Part of a small language model's weights.
Size: 12 layers, width 512, 8 heads of 64, MLP 2560 GELU, vocabulary 34374.
Architecture: no position embeddings, biases, tied embeddings, ALiBi, capped logits.
Training: a variant of Adam for these matrices, 530M tokens.
MLP neurons of a small language model. Each row is named by its layer, matrix (up: input weights; down: output weights) and neuron, and shows model dimensions 0-95. Each number is 128 + 32 x the weight over its row's rms, rounded and kept within 0 to 255. Numbers have three digits each.
After each neuron's rows, "fires on" lists the tokens most often at its 100 highest values on Wikipedia text that the model never trained on.

L9.up1378:125170119206126151119118153134099115051132113110148125103048100170117158032118090105155105093092100131074104168097107170090093112126172123134104125173137126062148191171073111173126180102156159133178124125175073099099138114137122164144084150178158195132105141115109130101155127100076115197
L9.down1378:172142112108088123175068140148157128172156127095160051051144116132105092135109108122117100090138131143109130180127099038110120170118169152138106097083115085115129126174107105127091150110067170155135154102082065135132203230145090127080130112081149136121076198186181097188102091122120159109
fires on: " |", " Ch", " James", ":", " P"

L9.up1380:145080187162103120108125176153127137066151100162134087112156147112049073088161127084146187156077139106092141104125129192096087135106081131141226151089216095088145171096121203176129084143129201119149147060090114125083125103188156151098109121148154146137185176087131098129102110110121100147
L9.down1380:086109151134106141172146133096101123151096129096129128118085142144205166106137106119149142138173127129098174163099157195159090109125108178173101073111089139112120132145135145121203179170116142082159048161149101126099167127122112098089185094137106169122139099150165103133103082068105098109
fires on: ",", ";", " ;", " |", "-"

L9.up1474:151103107215118151131131150149157147141091127105102053147094152163086112159094111091102165143149113093064107124134100139099134069175127143126133179123113139108105161143104116209090119163150160078141148113097140045152149165071097169113164092108098099150134164154156158082131095102138137113
L9.down1474:159114168094148121150158160148137123164165122117129092138108149144152174127065149135114098085103124140110178133127136165101142103141115172121124167122137132135111123126147096128161120112115104140127152130102121117121153167141156086171094123116175146119132150144144139099152144089119131172
fires on: "\n\n", " =\n\n", ".\n\n", ")\n\n", ".\"\n\n"

L9.up10:069134102095120147136131136132154145114125135159152061105119115133076113143027125127099173145122127088105117123107153174139034180179126110121117149142161168109125095128175073143135073114203144151151166207153057105134133090065158132129128131120156097066154164098147121106160125141131095164
L9.down10:058158100122114124089126146122136134134143135062107106124125083116103130087178103110124124083099089122116130086120110153143155141047115116146150092182151142108140155167080129089146124130099111090093156125133128130124042184147097189124133128164140133135091131156100181191120136128165127141
fires on: " |", " -", "on"

L9.up2390:081142162163110128155129128129137144168170103135111099137142137099129052149133165159091174193151098110076113098086129176100081129128147110091182107151134088124173099072150149135112127131146114125161153146130139043103114142149136162127170115089109112162148154088132149119137209111056091096
L9.down2390:138155139072133115128107117125191115111129175119122099093136075076172124157147115134171170132110111094136195145073171064148124133121140108129173147122153093161169135184176144116149081162149180122142102122147130161106153109182112086121100092128089163150059111118131081162105188174159153161
fires on: ",", " \\", "\\", "$\\", "M", "text"

L9.up1875:119245145147133115114088118153103183095133183105135188161115153105137092129126114109144179139140167090109160186113108076159110104137124139139135097048161105133155138045203132149152136118151147129192169141166172106117085113151162115098053136127140151145116194124059125075107081109080120106
L9.down1875:084144179161095147104125167167139131116161134154101101179169169106153136118170148081223121136104128150110096122123044036113110118101171131153158121154170076141098105132115135094128139152107152148118184068138146131062113123094124140107143079162150115145117135138182172128109118159119146106
fires on: ".", " (", ":", " .", ",", ")"

L9.up1999:100053176133148144151163103099095128113161163109095138121124158114136157138124129174156161149215051121118146170111182158109123151170107169140181137122156150099144167158125135166105144186125156143135150161141210167104133153107127124122121072106122158133081152128064114132142104102141145120
L9.down1999:122129085113111119174135118142134115146127133189109115060126144173109147149107112099166201131153124150133138080130098101147109092147149083186132160119100130083131129147107154144141136118107099143084151141154081104083120213084138137112191096088128147096135121110121120143134129129080113114
fires on: " was", " is", " are", " were", " not"

L9.up1446:120144133185078110184139120161148073129131103105060131083130097060130105090114111145129071164193121105080134170126146129136128111136125096097170066098122093139140206087130092056102046109149137140172112161119090104096146200167099102130113097119165163194182157066123127124105166121107165179
L9.down1446:130092213129204124131148068170075179177100137148120120147096121111160152162122147087089101118186156117137074108148096139090126115112111118172194124127091110047084159140128181091133092141140100122165085126114131177173142168188125112087137099162133123115160075118149185118140185101074153156
fires on: ",", "-", " to", " in", " |"

L9.up1593:106202169171117188113126088127170147154108126135122090069117160129155108133094090139125159093086166119101107076118147129144091129125114106131205128113125135088070141062130116205117122119138174114156166159151143135150113080149140133146087047126132169140134144032126096139146142145172160125
L9.down1593:134137119086153101134127124208109106117187173152146137091200125142161148120122140167126131106110094172142109117169100153116153127133177117130174094118086050171129078098127144214179107156152086164117145066105137177196169119118120138155115127152123150153082113148110108150123146133116128134
fires on: " |\n", " S", "%", "5", " v", ".S"

L9.up937:160161098113157118166109135105129169140119151109126122117089129134099147199139107106168127138123157131111175117142130135042106150141050178079189190105111145111135103097136133130162121130128133160191194159161150155123167152183150173126132146209153149130105125020146126067096117099144133175
L9.down937:107106076147118127155153134120117110151145131180136116095123121164131163091109133084119146172105095147104143080101173142158176130125135224168148141107168150125130121081136114141139105167122128145112112120092116147155169130127130133152190103131106134133104183118158112138181141112115176153
fires on: " (", " |\n", " [", " $", " |"

L9.up515:093160164138125114138143092124105123134115100130141091129140129151127159104157114130118100136127142138131087134089049132151154109106137128113127146097173168187148154165115104127078166112159126136172131130122133182104106131122145136126151092093146086157113155151175133116080125150125127138
L9.down515:130136143110095147151179156173195094094190101150114152134049136154066101153119128136124172089146157085104080130068130122134171099150112128053132178067110186198047125173119140157201173098101112164121094145051050117124127115128141158095178179141138175154169099168073178116111126104190109148
fires on: " the", " |", " The"

L9.up2033:144118115177106196151118125125152125133126140142172117052126115098084163124154100132131163111127140145094169166181146094161130160112123134055144146132146117167130167106134153149122168120163037093151117134146160095113059144158168186189092047114142160094098197113119199110138133099119099113
L9.down2033:079129095148115129120094160139133074141130125167108202188138161161156127139149133146084142188138147150107140124075085118128112099089112137085120106107151115120139148107085129098130146075102148149097136117118133136077159131108100073121124146143176135150158109134150167131056110144170167115
fires on: " (", " \"", " a"

L9.up1954:132131110102118109164102088123108133085097091120143125127140143161174149137095095134156101151089146108142133118107105120159131090140142098091147129126114144132125105121086170125148174138107123120139149127126129110128136132120169080119083139081178171140141162160162112054151147118051108140
L9.down1954:126111147108099133151135148138119136097134102202079153083077159165129097177153097100096116167120133111130125162180128098143124114080112144132074085115136127113097147160159102099130110129143167118079125163141077171131090052081127089095146138123097180147149135157100094116079170081147118124
fires on: " ;", "7", " United", "5", ".", " States"

L9.up1117:210146130107094120176142062103088152123123112134090075129097101127097129118123057031134122229080109096102123142154141071094136126154121137091103175147130189141148170131122089127118109164074059123124177146187179120080130143131169202140128083113153152118096143077067105126110104127136121143
L9.down1117:172172140110156102175122121098163114103128112099146134054085152183144150136124084109165058106157148138073136155144115112145143080069096138072121029174134068141125125133120115119139131116111137080154090122123126111150088098161142156100150141144113139186207118147109117153127120143120083118
fires on: " ", "==", " ("

L9.up1534:066214097138074117147115107148125124156141133158142083125111129141127118054120100161131150140123153119100110209174111116107104104104191103139133114154111099186146101163134095108182167097142134184107127210195081037138107116102173122175114117178150165159114153089149134135145141183080133096
L9.down1534:161095136125132125137155177131060086176158125134162137154108100179148118114165161168118120124086132119091076145146131063134144159145145142112146116152095127094112138184132118151143152115113109136071129158087125065125181180094117126107129088102153131156178102163061127105093107154145134132
fires on: " ", " J"

L9.up2402:185177193176173107157079129173130086149120159122124069143156115117129075143138163146164124144139086112076154114112142097115084162108100127066096104114116091116143095114128148145113107129202098116112170125091154092132149106175122140132107093161171178127096147134063143135141132143157148145
L9.down2402:156110142143147103149134072132101166151122153166110173159112160121169116116139180179095119117167095111141091167165164136047108176130128141139201130126165163135138107115110090132142204156131119121141094105136120145173136095095080133087176157123130132084088136129118150079106135099163153060
fires on: " was", " is", " has", " "

L9.up1553:117162139119103106164142180162098110095082143175159102120167123083158180118109124122188142165137146186120161165154046154127151097101100126141169110177091079131145120115128181124108128100116113130092144120100115035181159172129086126105112138163199151147164149154116096127117140182132090056
L9.down1553:148115186184132168165145126117162135120152161118127163134128128195142087132134162149118177083074132203144141138157203059160143162162122122151126165143087136068129163150084080133134140151124143104091114100124116109169132086095139115168121108172117119144094113079176097106138158166167108123
fires on: " \\", "\\", " \"", " $\\", " (", "$\\"

L9.up1400:130227134152073144105100172115051157034117113166155125143093130117119131108098122148166098157086184099125157115115115150100162165152087126129140126078177186103110109072136091087089085066111121123183185083119138093117127116153188147116115079109155147130144202143073056068110108103144132144
L9.down1400:111125157099115146106112121136161104087141094152124121119116167158167117126113164157152119143130117124088162144143147111098160134193177112187155070148086135140169132169123130052076080151070117108108099161079138138171098196099133167113114120080161075101146176116174106095120192159178148166
fires on: " in", " of", " with", "|", " to", " by"

L9.up2090:100166132190154134145114108122096174131130146108133172102189191177116140132090099197098068163111094160122091136143151162145114132140133121087131067094115087162132162103143064167067190069099122121160153134091107110081132089126130139180103065116145130082155130118145154144127156125125144151
L9.down2090:068122090103109163113163131162181167155102100156159168105116108110176094134143200158120161113132080091142178079137161154120133146134191132132144115141183172118146063160183128109024099156164139141172193147088091147131120125200056144115120116117127159126150146140084118105115079109110115136
fires on: " for", "==", " his", " served", " of", " held"

L9.up1168:116163143130094086169125099122147153127156129167092135111194112102112044070073123108189084108172107158093141171159155080124036075099173089108138151113121207110121147147112110122076145120138126119160189191151217094093155122114125182137117117153148105179147152119142104094095091134084094134
L9.down1168:114084168126132131125117180159110132164144053076119155148152076147096035163169107098080128131072073136146130192173090087145115131134062145144128177182117108128140128091155109186167142130088155095173110075173166186115142186151060181132077116084161182113180148122123123128178089145157143166
fires on: " ", " a", "A", "\n"

L9.up145:131168162143079150091106188185157097124168089185178104085114092177104100051147096214132134168130126108080158139096131186135147189127131095122084108140132073089177150104145131126089110126064135118188122129102105144090139149155118134113019104096173100117084128103207147129114115149073155137
L9.down145:088126152125115146122161147135088148111130167072129113129133174150141129122175169146146087130187154127129125118168085156090166173104104135171109170070136086104129157038122115144067125084084081086122117101115123160125125069142090151151111154156118112139115136150118153118102115151154099134
fires on: "1", ";", ":", " a"

L9.up2155:136158136101083181130083098178108107102116234137101132146091120092132135129135117124179067128167214051108131100143092163114131165160120177118162171131152171158129111093169151146157156095128135138158135127127114166112185138155189058170132087173175169147117186115140122120116194115120128098
L9.down2155:081111076161181138135155201092165125144174152123147123100193159154163115067125135083168110072125099110078116064137155146104131105082160156151109127151133105167127146154119107074127067180144142156144168119133129125115143116103082095140155124190163071122154167135125084111118122159093102143
fires on: " E", " \"", " I", "\n", " No"

L9.up1616:154201141188119116139116109150134124104168125117140094082062144122039115085108127177080115130142147154133125079120128126110141205135112054148154109130175119134158122149159199122172121127105183143132156118095140139115030130121138122101154102083101155141146143159154142145181129084126191138
L9.down1616:192120125152151150188135096098130136143098158131082093205128121132082094164131131082071159129178088140218127109135138029129158125146144119130147118108123161135116111103166105131141129181116056117107145155089122160152128099120162140138076160135137090146125134164123091098115067055071121069
fires on: " the", " The"

L9.up1457:091102127118095114209121122155232130113129145128135090105126198127082213139201077107171062209135123148110148083128091116169112122183141113157132102116108153111127136110159078167125084116096140121113154139233142139087159190107074104096134149144163154130119201167158073104095107129122136148
L9.down1457:079104094097120148135117159054068102118135131087128190120146120093128183095093111129168070147120127146165137100153124154186111148175110141147139105096147147137111054122144149151165104087091119131112085153161131125121107103100107100150148119104102166161091113146145073139074127125119143110
fires on: ",", " ;", " |", "|", " and"

L9.up1423:169176167172169096086180172162089146130110108135134118114077166130087161077133112157141156122101139164152165227104104166153168116099108190137113127094134103100097106159165127104102144112115178134193174148135107092125086153086097160122136069094195156119153180101060116114106174146098098126
L9.down1423:134123102107186081095137093145166126115118113171165118095133093094113110146130184152096176119129091140149135151167149135098201082121049200087129107131115130129127134144159084089134096149082163126144090180104138130132138104098125120113129208122162113173093155108159166143107117121103140137
fires on: " \"", ";", " (", "The", "1", " The"

L9.up1906:097156142099150167106131094175130100089160136123152116114121187134098127102092151090180088166134152120096146131144188125119155173155116176039170114169170160173194097138124132119144165055109198099103157118104129065099117086160145103146130145137156088108168136148113165134124116131176132043
L9.down1906:106150147083126070100121137098174173114124090084112162155127112166168099150180128183101166126151131117136156108166096115122094163122109155119147099098103066131195178162135137128120175103087127128147124187148120077118137169144117136162104131090106147168144101067108041139133138132124154135
fires on: " to", "P", "0"

L9.up336:116160110137102135156115102101131145058142131149144087159088192112113141064112187115182034144129176103133112105050118133134117124138129136107185201167183128107106137114131100179151164137105156163101135132141137170105133141089166051093103141101127136131154132104147128117128079057032144104
L9.down336:100166151134150120151059152095123074108126114099131107142147116116132165177149144146111100110082126096127095142096112141161124118143103109118136058104125111061146124188088114097158088119102141212134193160127092158135087084162126192080112147190111167137160151128137153072138153133084159137
fires on: ".", ")", " Party", " District"

L9.up1152:118154196145101137103161145116175130121133111136081122159143125041115161086143116145075136146145103079120137108111137177119082093136154086084158128124185147126186108124126160117083110147138144152165138130165105113110125140169091119105083172164169150187111135114075118170089173080093128060
L9.down1152:164138170105148135157164156130117159150135150125142076126084159178081127134141157159144069143104128128171130120080147120124073149137166116147103085140130140119118119102141148176087110116144107121113081087142157155105160096170181101118098153120115118122104106116117139161092110163134131114
fires on: ","

L9.up1713:125151177105130081198062114178151101089156115065130164132151122123127167084133184152159063190109117123117109123103089098116090126098192064132121134167174148112092133197145129150147124123130120138137174088137148130136092137073154174151074104111130097120152176128122081163163080111154122149
L9.down1713:138105060207104153099104113114099100136123151149119174146142156093114122137104100107136168151134153192046126081119134103147179097109115116108143122174198118152184165165106150141128073146096109126131135089109128083163096140104154135128116109133110112126120091152169114133133193140121148098
fires on: ")", "\"", ",", ":", "."

L9.up2035:147173130130099147168108099140168140126141127125105153087149112096115135079178127182157102192132152104122120093168140152120126098138102120153098238128171101159146159129173171130119153158117117071151112150141103129169134150092095180127169161083183129102101108062098115108084072121121153148
L9.down2035:175125085106195130146082170110107178104128134131138126123088159120102120132115137148173096114132108123079091093177059140152097137124124140184115119123167089175142109135104111113119108113071119150145179172136162133063126116170104127111116124120149126145100129134173114149120137192120109120
fires on: " \"", " (", "1", "3"

L9.up1495:124087165095127120128088171071103116124120205160156085172134106155175113139157085161102126147116158085078177088106099137121080143083118084118129112061219098150126155141084152142117149121121154108161169082116183116122115126168168151113099101132150161069193146114103112134140101139063107127
L9.down1495:161119129095118119155139137087073146093163122113201140166104126113148124144095117107140098097194132133109137113128117105161114123170142161219123132157113101172137113134131127128140075088180155111067167178139132144164128101149129134056146135125103163147103143094137146141091139171187142079
fires on: ".", " n", ":", "-"

L9.up1570:147134172103103150086107128176128116105187144189169090173120111110097111134093176146124170139156108112155105103082139198118132151132136136087150139133137141159110121116153105087066119168184151135110096187126129116093139110150164135123157111194143150085128148118089099111233110111124159136
L9.down1570:107107156128098116120120141116055120154116115151098157156164125091117166131218136131091073078083130128174130116127067062153135130075153137119090118128043109171090100155124105172133099128111152117182148122066189161151123122110088160137123074140096114186105139129122177144162157072068071148
fires on: " \"", " wife", " My", " |"

L9.up2312:177101138119082068185155177121158153081169160143098156111175096155121161110182095141119086157051136136105142136122109148136080152160103163114170124101147100128147157132111102131137104128126102087144178162102143119146107141135120087099073117192145123102066140136056131146096062151115150173
L9.down2312:149093204188107095149096095071150120167097122049117159166145154092140088129169061096165139103115131124169166044165155149125150134086095150200167103120076101104066165129049092118112150112105174115143069121114143164160083117151096107121132127153194111152104130147128163131119121139127136153
fires on: "9", "4", "2", "6", "1", "5"

L9.up2375:151095125142065116130111108140147146129155148191024165126121166106145122123155109118104083129107149097091081172163092130092129093094164139102122158128135146111109190151164160107160195143111132095152100105125153088130108157129166141094064131104112114129189116133108119136042061101105189107
L9.down2375:102108175133139134119149093152132131095153147128109103155110117144146094110080129075166135105136197191094170177119116168169143136130160118168118087132127182157125110083154107127148124149118123058119116070121136179117170111085123069124170116165154073069091147121172147152083095097138063118
fires on: "I", " E", " I", " O", " A"

L9.up1274:172158131119130108144060073121070153112141167099116130152132172149104153141118121126107144112132185066104084123128110127119154192124158128134146208165174129095131179119120095154069203119134129137130118139111127118119110140142117142117141099124156162099107137038057164115091092182125143170
L9.down1274:118114146145126146184091082136083098155157124135186123122154145107110135109112132096133165063117099106117116066191155088100163145149179109163147161178087121139085142146153136116077122124173117120130157110147100052130114095146113124120101194119154102151151115157133145106171094144113097087
fires on: "==", " \"", " of", " De", "===", " his"

L9.up568:120083138149150146113145110100093111118102197117064133157115120145095090103154112134137170146150128096131119136130118204118151142119208136131135119181118154123113120130127137121165129117169157130133200115127160117154119139147157108124095091174135143164156130161117184080156071106129089151
L9.down568:174131091183063113142113099116160111156095156110129141129146114099154131199138197108135129079120072152125114143110187144115197094124112088104153059113126144110111117136101133119150111111129130122157085132133083161106164164116164159135091126154146120100119110085136123036146158092095130134
fires on: "5", "4", "8", "6", "3", ","

L9.up1431:134158105131085166137092113052130101123134131163091175140184100151098112138102075080093135097127164166047063102125127185088145146088085101133169115097165067119139114065147091118143121116138116127152130124134092135159120081094112161137074134164140187157109146167128159089104139132066152186
L9.down1431:112133079090144084145100167105128096065225154146150146122069141133104121143117160142138105133153082143083132098087128146097110080171187130096080053095167193105123098129041131163173138112111112117209132099127138099076163145136142108218141130166160145099073110150109145109144153148160157080
fires on: " It", " also", " it", " club"

L9.up211:135134134138117100097087137155157140104112205136165162173101159141143137104107137116134089144081116152092081038115084072099089067163156160108127127155136119189153136071099178172125095141182131135198121200130128090147157111174115120170139085120194058102143133128162111174086135139172113124
L9.down211:113119131135136134183081141100132140110127164101152126104187141161139132159096146135079145116109104140133132099111142150119066108163150118162144197073114153117199131106102096100146098090130154151134136158079129096076119153120138081178101114113146141133125154127166149078187191157164163124
fires on: " S", " |", ".", " L", " T", " E"

L9.up1491:085125119095119124112100151138148171144058074134163043092112117093149133199124164112135087211117080055126088096157110116167164195118115142053108145234115156149150195148135138105125185102107202114165100156150159151088176188197157146105048170092141087152102105074144122079080130131118169130
L9.down1491:113116197147105085255143120208110086150138154205123111113136125135117136119152024103152098130112135108134041139123143138128074117170101083140116116149092152140134151157181112168100149142130131182115082133110097130124089101127127141193116151163127111149128095161134044128094135129146198144
fires on: " a", " he", "1", " He", "-w"

L9.up1407:100071163145098163053116122138166141114131149099128104126152137109123141162100170133116110184155175185089074164155155103179094140107089168102063107122133147080133187168128184088139160173159130139109116128199112074109138120110101110140123117130150139084138146101100135159133115097115131145
L9.down1407:111114112081176095135103142145139127121168175161149083125125161074129075138115128131137159065174149151135155106174108086124099195147171139130122119112161105138111087101089098128121155124179130103139106157096123125111058113149119167141104135111151115108135186122158133149152108163084141084
fires on: " to", " was", ";", " being", " un"

L9.up2403:160138126071134107133128147102121082146100113111144090055133123215158179147177097128167130139047126112103160057086130089151142068121128115129109196131122175057153115110104134115103107074136091156140148107145178126145173161140176131087075122168139146145113161140116084103123165108100154105
L9.down2403:143180112097185133132104093077101091036152138071161106160089112149113131163138056100146101091096131147116133134127134117138133150126136123176151073135170113162153109149169144122094129144110095167064149091127079158089107146122109124148103156162134120113166095150113153161082117110184124159
fires on: "2", " a", " in"

L9.up2529:127156156165094138145141132152191133100176099163112031091125120110101114060094137089130145178078136139140138152089113142130100154065158141123144178174142143104167126098086138168101174055174124164164193085143111107113103106106137099194154064123146142126121098106120135123113112163140167174
L9.down2529:130171033122153128084168191111136154166152136079127194052131108106116164133134155160120112137092079220123143149114110139149078127162088164194130116127163157167106108067139079090148166159062119164107098103117125145092184171134119145116177135072120187103096151101091148151120112176157172157
fires on: " \"", " (", ",", "—", "4"